Part of a small language model's weights.
Size: 15 layers, 4 heads of 64 (2 for keys and values), 11.6M parameters.
Architecture: RMSNorm before each block, no biases in attention or MLP, tied embeddings.
Training: a variant of Adam for these matrices, 175M tokens.
MLP neurons of a small language model. Each row is named by its layer, matrix (down: output weights) and neuron, and shows model dimensions 128-255. Each number is 128 + 24 x the weight over its row's rms, rounded and kept within 0 to 255. Numbers have three digits each. A neuron's up and down rows have the sign that makes its largest values positive.
A block is one neuron, or neurons of one layer that tend to fire together. Before each block is what it responds to, as a language model described it from the Wikipedia text at the highest values.

Responds to: Describe verbs and -ation endings. Mainly verbs after a subject, like describe(d) (Clifton described Dillon), appear, known, contain, plus suffix pieces like transform-ation, consump-tion.
L5.down87:120118149133107105109153160114099154106140100124149175087105141156131142104099116110091102038103145161144133090139107121153163155194115149138113142150120097097131132141097110105124102154155103134154132141154124117139137157101102133123118150120109119153116127152118102135131117126137129152109127086099133110153054097030149096177120113121129119144123126066100126128153100112128162137102
L5.down197:143179150119117134147138105124149109114118124129136169108165100118130114113122088171143141130121114124095152158137114149129094189142144155121141143093081060083139172112133110110096138090155120133138101118116144114168114133121117120125164130122127139140150115112125103123113157152208184145104126153107152120094100087077098141151127122122117094132151140108168116126138160137131097161095
L5.down255:117109138118171065143110114113118111112139143112184158117119066126166126083162134136137080164165114167134150117108138189170118167145128139121108144101132110113129163173131172122183150097187118153105134098118116121123099168134173115159124154127075155078123087131083164143145118170174110154107116122084092138101126121149160128106110135121164118113146114110143093085126098143125124082126
L5.down313:110138121133133087047126133107141098133099126129099075141121150154147162114155097122159109137171141132146140131144171120097169156091143127098124107134114093148135100136149116128103124098126123132159149154109112109095133130105126104153127177124174096186058152136130125128117145101171118141107093147136112159143134110149130131081102167174115132155120165096120164098116126138154149143118
L5.down466:064100144132142161101073114102108138123148158074137119140138138130146091149131111114133129127160090102092140143126168132107113160114124149103143140145150128164125131152162137093126131131126119105059143145132136147143137101105116096117080161175090151111160132154153107113156123130095116140153115105147105106140107118096123125129120152161101116088144140097159122152128083155169107136106
L5.down520:124143125174123100071136187128120145144116102112101146119164112095111103110106129117082127133126133140128093171137133185125116151137145153158167143123150138139116129122142119097120125135146092137102156132120116144110110123101139147153115108150086100120103053154119091145115115102184114108110092133153132139130098133107147117134141117125122117110173117081136158108153182120130139158141
L5.down533:116079127145141101110119150081124145100110125102151148100153141157140131136116101127120149114135150153119096114101133161129163145174097130117109095104142156144091168149157167123142182127135112117149118158131150079138162119147099129165126133146122117147169153157115137124140159134167115122129126145159119096090072073093119136103124123085122156115142108099155107131091128105159142165109
L5.down613:071129138137112137119110150098118121148117138118117121119155123106159122114115128121145137140148104092106133156190127136109148176100134143131130105141129157069120106137197092126134121137132137103132184125131148137101112126120097139073144114150136146128140141117129111111084103167143110128146170121112131119081079145101078136146106144139099105136103124152157100104102106130108111159144

Responds to: Mid-word "ide" piece. Fires on the word piece "ide" inside words, above all the end of "outside" and "alongside", also widespread, reside, fide; weaker on other mid-word fragments.
L3.down130:126115097105105169121123143088078129118134136146122149078135092101115117134110152113163122074140127120131085116125118166109136134136164141088158132087084105170158108092130093088106144131139161130107143145176119168118157139134135130130125155124134131161113143113152175100078108130131130089110140093116120120206132157134193106110144107143131140150128110108127131079145096092109129179147
L3.down266:082157127129149135111141141161138144119132192125122154127142112140117151145122123134127101140145107113132111144145100153134176127148134105143111141139149106164116144179129117133120162149110145117116114075145122134107144141104123125137143116107100132145100126144166185162153082133136144121128111072112167130144116174117113126182144106126125178151146156176096130147085111136156144120149
L3.down438:113138150144084077135114132152113154112139133140106124134138182127128105136106125119168135147103139128099172079161118113130105120115126112165093127131106144111100177140158119147137101111150131147109120153147122121114131081139100159114090156131151111139164099095139146139104125122138141115134112130146092149150088212089103093097117077086091112128119089138090123122130095111117102213114
L3.down495:144140116154126174108116128126110157114113155160158150110139148154136143110165131154137149125100092133118097102135149131113119117139126129079141140142128119161121114122140105129141126142064144151129132138095105121106177096095130151135111096104120110100110138110097126132108118114135152143150098120165096096109047137043118128165107113126080124132131084174100153104137109134117117115099
L3.down510:098131108120095086116110122092105121115174082144130084100110130156146068117136117107116123111116120155108136149135126145153142147138127122151107141133144121096133124118114145162148072094116099158149104118091103149147094142106124139135095142157143139162140164124073140130156149148188079159138097103115129131162094132119155099181138104073126129143140077099101106123082127135124117134137
L3.down551:112122128108104110117106156152103106088106133159140153117102104137174122139163137137132146108130112140103144139145140146126088118107131140177096124141123108102197113149165144167143089147133126166092094137128123097094151103120131113118126108096094138126101135078121125096094146142138165155126121094114059134143066124094123122162129127144154121148115116113122172099111104101118138134130
L3.down561:113111121153138111092125157111113148087144169106108071165112144152113097108124129128117148109106124180142093160108122142105084126143101110152094110106150188111121148135161131114153143154150105099113092147107066098123120125114097124137160144106097121148123087123112121118089091111107100089150169110122122152136092135081080122145131136119119119131127097126119076104095124136118104128149
L3.down697:140148143128171131097120139133123126103104148142118124114117150168148143074089119109101127120116106110099099085173131139137140119122084095151097127155142136117110114134108135146101110167113124155139114140088145120130110140108133193131171124120155158118123122156152096141105174128104085134141155121117093141121113138143089122116082103122121089130122119076151087110155082166166137197130

Responds to: "time" in temporal phrases. The word time in phrases like at the time, at that time, at all times; also scattered mid-word pieces (likelihood, Indonesia) and table/section header nouns.
L3.down49:120141127154140176146179162075110137114132104171140159120093122104157140118108118120115188134154148171123112090121128126131115132104110122122113149146132168113148092127137134082119121160143095151137133131105111094156117139161078119112116152189130134109098137130160106168148138178143140123126083143098103104154032130052116081140121132116164160115093134135097153179095121136127118147102
L3.down103:093128142159130113145136093141145108164148103134123151113128189166105108112106150102154110159146125094135110122121116105090118134132101139082129119085112142151114169146129143158109124132115126132107097124127117160133082117094143103100099136151109124135120090139094103143160107106167138115120169112087121128147117167077150148107149143194130127118137123091124151128182124119095125194123
L3.down113:073080136170127149153127137100102091136141138149133109121154151174115111092081156098165127166095119099064149166117123118137120106105128127124095115149143124116133146115138116105151090129101116120125101147095137175110125109100173104146142107128126095103133152107111137126115123184168139079156140105094111094123153118126116151104136113163156116146171124119107139148118106138092131153158
L3.down119:106117119094115142163094160113116118105118105154118138082133157142149139105147115124150162114143147083122131140129144120157134108091151140134097099101107130154150156099141117132179069075110122157124124115148068141138116150133148134133168174130134138128122090091120087115140161150148095128104122108141093108126108171114135158150127104123130137121140142089104128158101142122113120149098
L3.down168:119100132111137143149165137134143185121097130103104171073069102107155077111141079165105135109173136124130097160120111128132164152088118129164068134090182139139128158124160118127156145118116160116161129125142115091137138118117100106118149115109112135139141160119141151149134151171141129144147132167133135113063155147150123122095161091155103094131138143192134149131119132090109116160158
L3.down252:177133144134137097100117159162102166114127090118113102122146107132122105131129106142091162154061115150146139118090134116152122143150144120125132060144150159119105171148123136157099077096136134144151089119142109108138121155106107165145131110136150114140162110156127160112143092109120075099132168098157131132136114140078139117130127175141155144123087105127171182138090208119113105137085
L3.down328:111126166135156102182107172103123155128126095128132131109140147113114092145110099078106141148112110133133107119106159106112111125091101138134113135137139185159122131141124115117122102142157114101127145145117091158136108098120123124124110090124180153121135096133189141141134130114081136081138139096113144124142039149054134108142122097156146111123111113122123174180131141099111125130148
L3.down500:138142109084137098154131101115123176123132109113161166114099118124123110138135062121077152140123131119147125173154137140119144158081140120137152069131157155155087121145140129129139108132132132114141110145122086125142089142132106081138096151177116171167110092141150075142124095114089102158164111138159120149122076135087099151098113137125137165168096130103138104134130119163138102128115

Responds to: Mid-word subword fragments. Middle word pieces of words split into several tokens, strongest on "all" in ch-all-enge, also ch-is-el, ch-air-manship, a-cc-idental.
L3.down34:113091139173105166090105119117082083143149118121150147103123121139142187143089145124129128145144098139179170158079154147104126141145146126167171152122121145118113100167136152152126131108174152101094163141120088113138122093099147160143139142116105139121112131125076141125152116148106142140124122146146135129159149089124122149102096126095150128122127135139128159133123139107106118117170
L3.down101:125136136128114155114162117106112159120133082154113130132151111124167130107159138111097148101141124157164141150148122106121116124103124087114097139132149109110123082141142110148132163084146133161145161109126091158118119095148134150131139124126151135125115099117092155128107126093106121140146086127090132151108142084143113180124082131084170146108119115146128181126114135141098091096175
L3.down281:165128155110122151129161120138107119090152117110102117112087101099149071115149143173128128152190111134145147121129129118123151156139127120192093175135136115144140128113125103116108105089191111138141138100104116132112143155097129123126150140063132150116135139109084110134139126111157158176206166106154177135149117130108097119098102162102133121139121162138122158120117113132163125141140
L3.down396:180146114154161151127130135181120110126137139142108169117089177106127163124076114114137140148120128123126126164121128084173137134112112119100076167156080142118144129153137127117101105083136133128157112113101165152143157120090134158149089131104182143139138132092116126142182130142115098174112130144139122138143123105143136101138152094123107084115167131076080148131126150127073151125088
L3.down502:191139167149155122096137131100130136140151167096107116131135135125163157096108135134107148101079109115151096103127097172145126145116128117146134154138113103127144126109159151125149109091118114130137128130131147133104116134126127145128151116124107121085140149075119152123095142155147141126135102119154115142158144116156119088151110113153098146132121173170094178122096117166185125127122
L3.down573:113143119096119126112108140098147143160125148132148165105117104150181126123132134131129117148126121110153128090148101159114167161103122112107124099124162134159125122142169102131148084119104122088146154098122115158118101152100125127146161120152169115122138143130130134108128125157133084138129096178116083141111164139155096135130118079117097167152144113116092171136075086099157124160097
L3.down659:157127156096118100122132115125088133187105119173151175106139153116104106099137179116097160125152122105145105114125104112150118095080079150117134123151123164131138110117183138130151106119133113152088129121139122141077104131137182117074110148129107124117139106084130134127171115171112128134134136142115082087129116105114142138151136145132124123148143152096069078125137166137118148187121
L3.down663:157159128100120145113101138097096134099137109147149107140140118117145105087148122108130144163070109148101165143134106102116141152135156118165116114169120146136151158133141137136119063115079170129144108146123066143151096104111114126061153137161178141142124079130102137112150103142147144098129151122155068101137107157118113103110158110098123146123115130095135143173113134118139151155132

Responds to: Predicate adverbs after copulas. Adverbs like not, still and also right after a subject plus are/is/do, e.g. "are not included"; also mid-word fragments such as do·n·ation, can·c·er.
L2.down447:130089104148136059124062122119145158124138120077129158115073117125149126137137160127119147164106087120142073123068124190150109147135087151125152110117099104122153122105145146151099148121142134151107149098123123109134124122131159077088111138099123155135110127119104146108143114133129106148140153110121138114141152145142121120116107140083110127141151124118102130143081143131134177139172

Responds to: Mid-word subword pieces. Fires on inner or final pieces of words split into several tokens, mostly "ide" in alongside and "ine" in spine/Cinema, also names like Finley, Manheim.
L2.down626:119152128122084147110091130153099114111176139139131146114091139115159150076095192109148121156078116177147089100125130118133090135103139085127113163130139136111130110147113119116150122112139161146114158101130123124097147112120119117143136090074097117102094133107091131154097129141129121146136113143119136121108146162158148095144126127150146136102197091117088099150095192118155093149143

Responds to: Mid-word fragments; number words. Middle pieces of split words, strongest on "all" in challenge, as in mi-x and La-ter; also number words like two, four, six.
L5.down108:135139105113139122087112159114142171108165139133161195140062140120169156151181131140124167148112112103107142162124153134109138162121129159157115154111147129146148162122128108104124076103146146166125097127132104173150165115149127129109136130122111117149113122110133132121124105091138146148133169129116127115099060140043154169166139110121123139122096129105126130132131122098165130092146
L5.down198:127133145093119135123142164113141157135146148150112134116112141063113122121145128125139145094085130138112102097109099086160145113100124157120156113144122133150149147103119179095116094106121127174111135124130115138122139142176075112122088156103100137107105124121106145093177114181087153124138131142155154156102107166154104126116155125118150122151116064108036161168122094138113156099110
L5.down212:121132123141114152138090164174112169162120104167139120160139164157102091102161100136123102120117122086131177123114147085113131131099147098120146083121102101156123123110135134136158075085130127134094145138134137084108118107139148188152109106119127132151160127080129116137154136168132140128143116156139083141080130142105153137085135091104123113137146099121131138150115093131098169138122
L5.down226:089116133119159177132144142100131133109118122116137137150083114122140124105177126150172102115083100085158086132068153112156142135112139162108092143142142134166150111126162108117138111102112132110175105102131118152097107155117146159138150102159145131121163144145116143114120118117153108117150154120086129109110052138041136128145128130154200136105115133121138135153144098109138138047144
L5.down435:087152096100109099147124121126134144107140111153116137147109107125105117154153077114132126091099134156127101134160128082124130146098081122106110124117140136151107166132122145079118121091131130108128083118120112139084119100089131112159110120160093159115090131171135153141127145132110124119129130137127137139093109143117146125164118139136113151097126136125105102097098144130119112109102
L5.down543:120153156160147144129132109095153133144115106118144141148122126145122084144083136117138133129117152148135144165162108122126097116129105155155122147094194095185112126128197127139147146134176171108140161114148123116135121189165124155139095087154129120143150121137113107111146097111119064119118135116131119164085116129122141109137094113168114089107138152144173181124140153140152078106135
L5.down637:157127099142141116076147083133129186093150135097161120125144095149135104100143086113153139138121114109136148168162105125121141135144148112137171113139136162143134116180101129162183154128111121135140154116119129086160119121093110117129159142126151145146147174133133126147144166106152156133132127134160150127159071142122142157175129096135123110105144130181138138150108122130159134194148
L5.down677:127135147075147112153118122139123155126145140142143184160112138159144148137108160134095119161143130092110188122120120105104166177123148125119106120149105159165116125175088111086146139115144124079148122139093148127100109135119134137141134164127167110133124167110154128124130150152132113118162133123131138141138086129080151119159134137114087145172148138054148119157124110117132101171140

Responds to: Mid-word continuation pieces. Word-internal pieces that continue a word begun by the previous token, as in run-ning, sp-at-ial, lifebo-at-s, and occasionally whole words like first or years.
L2.down176:135120168113142138113115112105090138128144165146098134132117119151121144133153141119144133096113054135131163112132170140111106131139097100089090125115127122093107160130141104094118055077117155117124117134149160163122069126066114130104102146080149143103142136183147118081163123176133136133130144118115137147129168116123149144128089154113121115093120153198102153116128092134118177120129

Responds to: Word-completing subword pieces. Later subword fragments that finish a word split across several tokens in varied prose, such as be-low, ba-ttle, dec-ide and Pres-ley.
L5.down24:148169122162136112101140158161129160153122120112161158116138136130116137142129149100130117180142146150130127137104137146125104131131124109167110093156132127112125151196147112112150137178085083155128103157118108133128149093100129133134123114115130144105144128116128140089133113127108154124106129141101131138143011137014115113116128135134118106169147135084119123123144121128154162155122
L5.down55:136120112161122116098106098142136110108104082100096130127120138158135107154132121122161164121188155163146112137123131118108123138133107108142150101164119089183131132106103079136118084100093141131130147152135112147124141121134122109106131109126132090125152113112116081137128156133132124123134152150140177100170135123162117126135182113110150101122136131100143120134132131126137112125131
L5.down60:159158122139131107136140133111097150154138102141140146066110167112109080163183129110119109107125125109106142138132128119161115167066116124173138121154101146142107109119093151129090109163104119089110128126141159117095110104144125167113159154148136116159140118086172112108102140069076106133115106109188153143160081134080142116137104140133121118123150130138109075139089113132148091119093
L5.down136:119125154099113136110116148106114137125105123109180156118098110139151129132108151090103153108123103112132117157095157131149100132130192130110117108115138124102136099122139114153147133134134093155139109156127123133113120149145141110130100106132104107135112169088112164146139120138148144150118117103182117133151091112076110120171118133125145119163128079075122170119134066117150122163137
L5.down214:120114128135103128147147138109061117108131144138115137084137134110136107132146130114111173137145104169124112121110125094160112163137120138077123135133145119127168145131163098143101093111130122118117132102128142130154110121089112110153125061106150152078156109102125172102085114114112156109158152136116155117109037116047158110130156071109171126094151103109136099149090133130124099140114
L5.down352:126114112110128148132120148128092118125124131147093205083103116122134105120133132105134164158131100148101108136103103152158088110105135126141107136160142126113157110103156117160131089106100124147105090118093122128113128129171121110129107129101132138094113125088120115079085161144112168125138091096137112103143051125084172096121158115097164097127102093134153111149124123091164075118099
L5.down472:135088139131122129125146130148093137087138128100150134121107121141096145083098136101159117117135121124140115148127104122132104145146104143152108149107134169088121152142139132119130174139141103117118130128101124157131117165111150136108146125134114111121146136119126136116130128119092091136167141132087146102130108129110121124163134194114114147143154140154159139175145135149115122083140
L5.down500:113140131102114145159135132108076105154162108143114164087140125101153126142113168143116169146120125166077165130115112104096090158119097125129186132108149188149128110165128099149151132152087115105120113130083091125092136120150152122117133125181151127141166120096145123140135130109123185140143124117166129117127060134083079142164165153130114121128122126107125084136103162124146116128120

Responds to: Mid-word fragments, also/not. Middle pieces of split words, such as em in seems, ant in important/variants, il in railway, plus also/not after a verb.
L3.down14:147081096138137146124118152100100136096166120122114140101172127093152141098114186151105141091087112120147108139102135090117122111113168157134138123182141107115105094120159151154134150121115151140117125091129116075114099130146156144155124124139107143170137112115089144151096123103129145139144084156120130112099128108145123111144131138178098115110166111137103122152101097119126102131142
L3.down26:128132114133113114089115122109153084093119114137152155123080130114161154088103087121107069135123130091184113108139149153145179120105133112122101118115134127149078114124140144109156127100151181194117146123109135105099148112165148120151144111138115115127092101107156124125147137138158121151113125150182114135147124111084127088120125127096138099096141171077100107154116104114119094165136
L3.down67:141148127129104105127101102159115140139123081180139151143154147105106138151143136120099134097160107115125158102150100120106121148102131113129125116115093106152157151086152129136097135113108116164153126153146089095136152141183118145116102144135134111145114111127106211114115110103152121110077155140149143107103127111116170113162147151155109113124108101111139066101131151112102143091105
L3.down378:102154138115113139119114112115111111110103135106116132149142138153131127144066140103127086129188122120165134105100172127161138150106113106123106149112199145138134076167145116133139151111114137152152169136149128143147109124104136116147083148112141131094135145081110129155113113181087119120117128140142151166086126129120151166061121131120127140121112135105147106119119098174096123142110
L3.down482:099168153146136138137086074099133151138163154100138129086073103128135121123102115138163140105125127144145136115069130174159088139103131126073105117160098108124068115168142124141151129204130123150149142135136113141119113118124136143073158133088096137131158127098144104134141126137133096145117109108156126101147104076060099125141116135101136123152096118118099099154091087144164136103157
L3.down520:146128142147121086103103135073163127148148126123170094110121144127117184141146145140116158171138117112145144144126086134110065105128086143110079122119127130166122150132138164122112154124122105116133114160151177146131120106113123109097176113137156091115142134076118095104108152151193123163111116130122137112154155160105106178139157162098135133131134152112115127194134140109185162090158
L3.down595:132163096136153134122143106126120133153131113146157145125129141097078088120125113090142170046128114114125112115137083134112186084147122133148146144125119131136124160129137096145129118140106119128122149111127072080125125112150154170127141140051110100123112112126106111138111109157101123093083106104122133142191124155137133155156139152109139114136111142206126144126140139111133131115096
L3.down682:128107117081069099120145138155140144126122166154127126086154114145128157116106125089124123143111147081111106134169118125102155088149085108163133110163115161131069096106103183123124167133114111120134096099108151107138161119133133126132120099114135133095108128142091124107128125144122146130090153151149094132134139138132147125101110112120124153108132106126122132119139088104168166126160

Responds to: Final word-piece suffixes. Suffix pieces that finish a word split across tokens, especially -ive (respective, reactive, receive), also -tor, -ation, -ed, -ident.
L2.down580:094155128145111101111120132117086115125092152114160137090134151138145115115098145146153156125103105103099116099113155164124124119161112147141122145135155127101137113163109131167134095109173146135144121150137181142118141135138113128165143157123115173081180185173119157137136109166165127097140088128140102149182089114114165129144151137087143162145133137127154152121075100115177099197137

Responds to: Adverb endings and particles. Word-final pieces completing adverbs (financi-ally, especi-ally, slight-ly) plus whole adverbs like not, only, also, still, and other suffix endings.
L5.down57:109083108138133142176151132088103112134163129169097154116113123155149147113100118110174110143117114089124150126071115102139143118125124120134149096113090133136124165164148129089134124143116101137135141133132150144133124168091125125098130083092122129107126110120102114126126165143138114131112110120166171164112093120089128160137142121128137135135115182121118161142135142122098083141156
L5.down281:143145100155146165129082158110109156098149151098140173116135103155134117123127117135132115117136126146129128188102095132129103107144134131131116113157164157124144112159186124145132117159128133155168113140124115169122114118141110136125170131115106165083167097122147132110129132101118094131112117125142122115189073103068122150138157118103100125149145121101105073143106123163143147109140
L5.down410:164105106156171095108107100146139161109135100114112112110082122143103099102148122122085137133178118151145131157076124170153134124146103108061109098081120133127109138148161157132105116140160129159133167161116144148113143090151121100127156117142105134095132117118119131114110138143128116142139090140143142092121100124113152112140139110142146124115103106086110119154081135123148132092154
L5.down502:105125144138091119101146084154150128137089121159142159114091131120136102099128138116117155089117132125131126127127141153135097085131102099116135109149104139126154142151161141136150143183123190148099101145134192114123141129149142153124144100126109118088092119139103143110083110129116153150121146135108105121112138135113087132149122186129101113131097146113083130140135124127154145143155
L5.down536:124133134148179126124097145146143138129113140116107193110103144097135133093131142174148173170121105175147117137091112172148084163153094073158152153178147170151113097127153152136104127123126110164145149122168104129137132137175110127124162114122132157109102114151163126137110106121130120143151136158101175112076137127121117134172133121153126105153161129130113118114140166100121145135132
L5.down588:127154125181143117114127148157116150105121111133137121099102127109174161110113147122114143150117109125110099144143139116107129143100160127122142120166139140130126112161148182114136103136156169154134151117113093157156165133132141138145107142120107141096123129107127101076128123105143106157141136132150147098143051112057078116106148137080153149108128105168138100131144129149137163155101
L5.down639:174086101157102131185113141094135105093105088137137115101121122125111139122140118158095141183149157138143094119128093152115140169091153149122121106154157163087168157114146161114113170110140135130138126151103128131142146120168144154147128147129122130136147105133082141116153114130139157145154128132180133127122144131140090098139120084115139147161138113124139173108118116061142139071137
L5.down676:139101094131103136138123138168114149139118092172139125113141130111130108139144132120124135122162145135122139115155078144126126181148182114132133129107127141124123159136188091139146121162104081153142123131125091142136126136127132157146128123130138139141104130134119137083144147110184130114117159114158119125155027124036134137131098132138107116148129123079113120084116148125133130139120

Responds to: Mid-word pieces, passive participles. Inner word pieces after an opening fragment, such as min in nominated, rm in normal, d in issued, plus past verbs after was: released, found, held.
L3.down179:122139126108133142123132119114140116109130109166135187127148148136096117172139119106198123124162106152128110125164110118119098149170138151122117165105134111073142103149092093082165134113115134125129111122095138172116138150135111136127141092147127162100144158185124110164094130136145140142146114143163165093123086124103132118110113142109179136122094108117154085092121156148113111105129
L3.down277:144125146153080103146139103127105113138143118135142101163171124144098178118170143114151136075119097119134163073147147138132110164136133133136166133161136116097112117110115140143124088073130117131110116119127152093147095092133138097136163114104115131102086151111103113137115169115109097120133135136125132151101116138116115124109148125146123164134142104095134106114147118119122148141152
L3.down367:142127167147121155143131105101154123147162149066128176153146134150085143096146118112153125111140096163147118103134120160180113166155097147138100111164131120123150124126117106148139144059137115121134183122128110136126113134135110092098153114106114132132140105105102108118108119111115130133134137131142090104107058115059087158122085142119145081121092132103138121126143156149111114097118
L3.down533:129173139132138114104107138080148148130136098124114131139139147151092115158114111155123148105120084128114160133115132130157100144145119142116153114139124136102139173127157111135109109103157108141118106118148113135118081142176151089135149133125103101133209110136142112130122119088105128134109110115136122086132066159033136119183122110128135154137163109104144116135113159146168134137127
L3.down610:091175116154121113131116115139166179127153128057098164108131120127110151171076102135119113089109143091140136112145117102131089146145084121120140136141115103095083115120142118135148107155145167122173117110099155139152139120175127092095114110148117131127078077143131088127125173131122082125147110115131117122118085058080100096118086082113164095124127133079149099102136146126115106107098
L3.down622:131132118099137146107133115137129158157166094117141118132149115123119126145120109130109115182164093143152136084145145134136097188173122097132089151134159088135116105172129158081132126115126130164175098145131150115149143141096130121106091112114135128133134098121108149159155125112132114151173133151152150114124134079135121144120145144113107098142106152119157110105110123112142120089158
L3.down624:085137125109132098106110109094150061126139123079153122107157114133097151132165094146105098085190103146120134140120113156099116153116138110120140095084096125123174106158161117103114114109124165106138104162133147126120122135120111155116103103128148148128153129079133097130093151142123105130134106110117138131073106117107081143151136093133156110134168095070141095124099103127096101099146
L3.down666:111142123076132221177109114097143112146151133115131127118144130133128118153103129080141140124159151167108121144102101121145123113137120154132136130153139106155115136170128119085138108137135127125092175115109141103125110099137106160129119166110106118131151109141167122132112126058084109138142109095104124118141171099147145139117138101141095137112121135100140188137136108129127129139134

Responds to: Word pieces before suffixes. Mid-word pieces or short stems that a suffix often follows, such as st-ar-s, qu-ar-ter, champion-ships, part-ner-ships, win-d.
L5.down20:108145154174138146113125164124112151115162115135140143150157111157136132151117131112150160127090117112148101122114135123125138102136150129161108179146143126140087129150136154125152098106134120174124108109129168133126126126099135163121111096120171103116133166126119131120118112086085149129111139112110095152109012125000114114154092129142136138116116129099117106124128088195100124113111
L5.down165:109100160147105124109121105174131139124093100152117126141124068138156138132149108085152171133147082126169153166172148085124157119137123139096106121112082191094141164114084129124093150137142075135103130130159109116126151092135120102113112124117121128126147098107123096124147124086100124156164120122116106095106145116120107131117177154121155136133150115144169119106132115150157137149127
L5.down242:146180147110131130144121119101099136143122108143124093099152137135141084129160135135106137147139120126136163138119170134120169138125114111133088131112125098140088121159110127116152109124161122099138130067134082156113114127101139151100139121137144117127087134103142143107124110134128127125119145136158135150139030135022124118111121109153111094127133139065103140130124129127136169142111
L5.down256:145135136142151126098146151100064122118138088094145180122115110141136139118136173099131126134108145149140133134134102163134199152138141125157078105120130116144153145097136125116120141079107126116122101101154122140140101134113117152130146101152148126097120132126124167137143120132102096107127071099125140151178059141042104073145126074109149127143107137124103120154107137173111114102106
L5.down288:149169102138135087102134114145131119145148090131105152132144120140100145136153170119119114115124111108125153141167113120123101110182139150124106137114113117151114147073155098112144137118105115111118094093118159169152084143088111141119123128163156103143126144098146098154155123127160116085088105155101130130206159174164164104116126149120118148134108122148142135115109145137089136159095
L5.down326:160107153130168135121120112104163134166126169110117135156127080127118156088116102160146159145102160120140115049137134128127153138143128138118094141093108122162100136134139132121140094156134117121160109162090139161168089181102116118132141161115068118125125148138131143168126156126122136142149165108123111180126111122114108093137126130094108109116127143135151093142113114146110155119157
L5.down349:190163137141163117165140124143136152145144137119143139139141114096097141128139106109127131124103117117136143131127108114139179147137122129131105121158129148171148157117148147136111136150159124114130117162167137129146104125103139133148175083125126148102152141128177111146149087102095111163136148129084067100129034150027153086136124115122110132097119125144103121133105118138082129125119
L5.down589:142089144122120134117079151139138115120173110120170104110080107103098152114122144114156102099082146139086152133145102131100155136140157145160098143154131132124143114140116090127126128105109135095115116112126152132117144060087156103141195111151120137125131114162173111153128122128101171129139140158108160159197072113057144095112146154129153144113099149126128118142107103143099123154140

Responds to: Event verbs and time nouns. Past-tense event verbs in dated narrative (released, announced, completed), plus time nouns ending time phrases (day, year, took place).
L2.down554:137135106131129145161132139117131132142138154127095107109165139125099129089065114128140129118149099103152128151101127101112131137108168113108121122145160104102153128162145113121125078093196151135130120139156104141131131139162188096140121198132123127140130118147157139116160074138080119128130125131135106120146104110078110098134132116111164128125124128105117146160107168112147118138091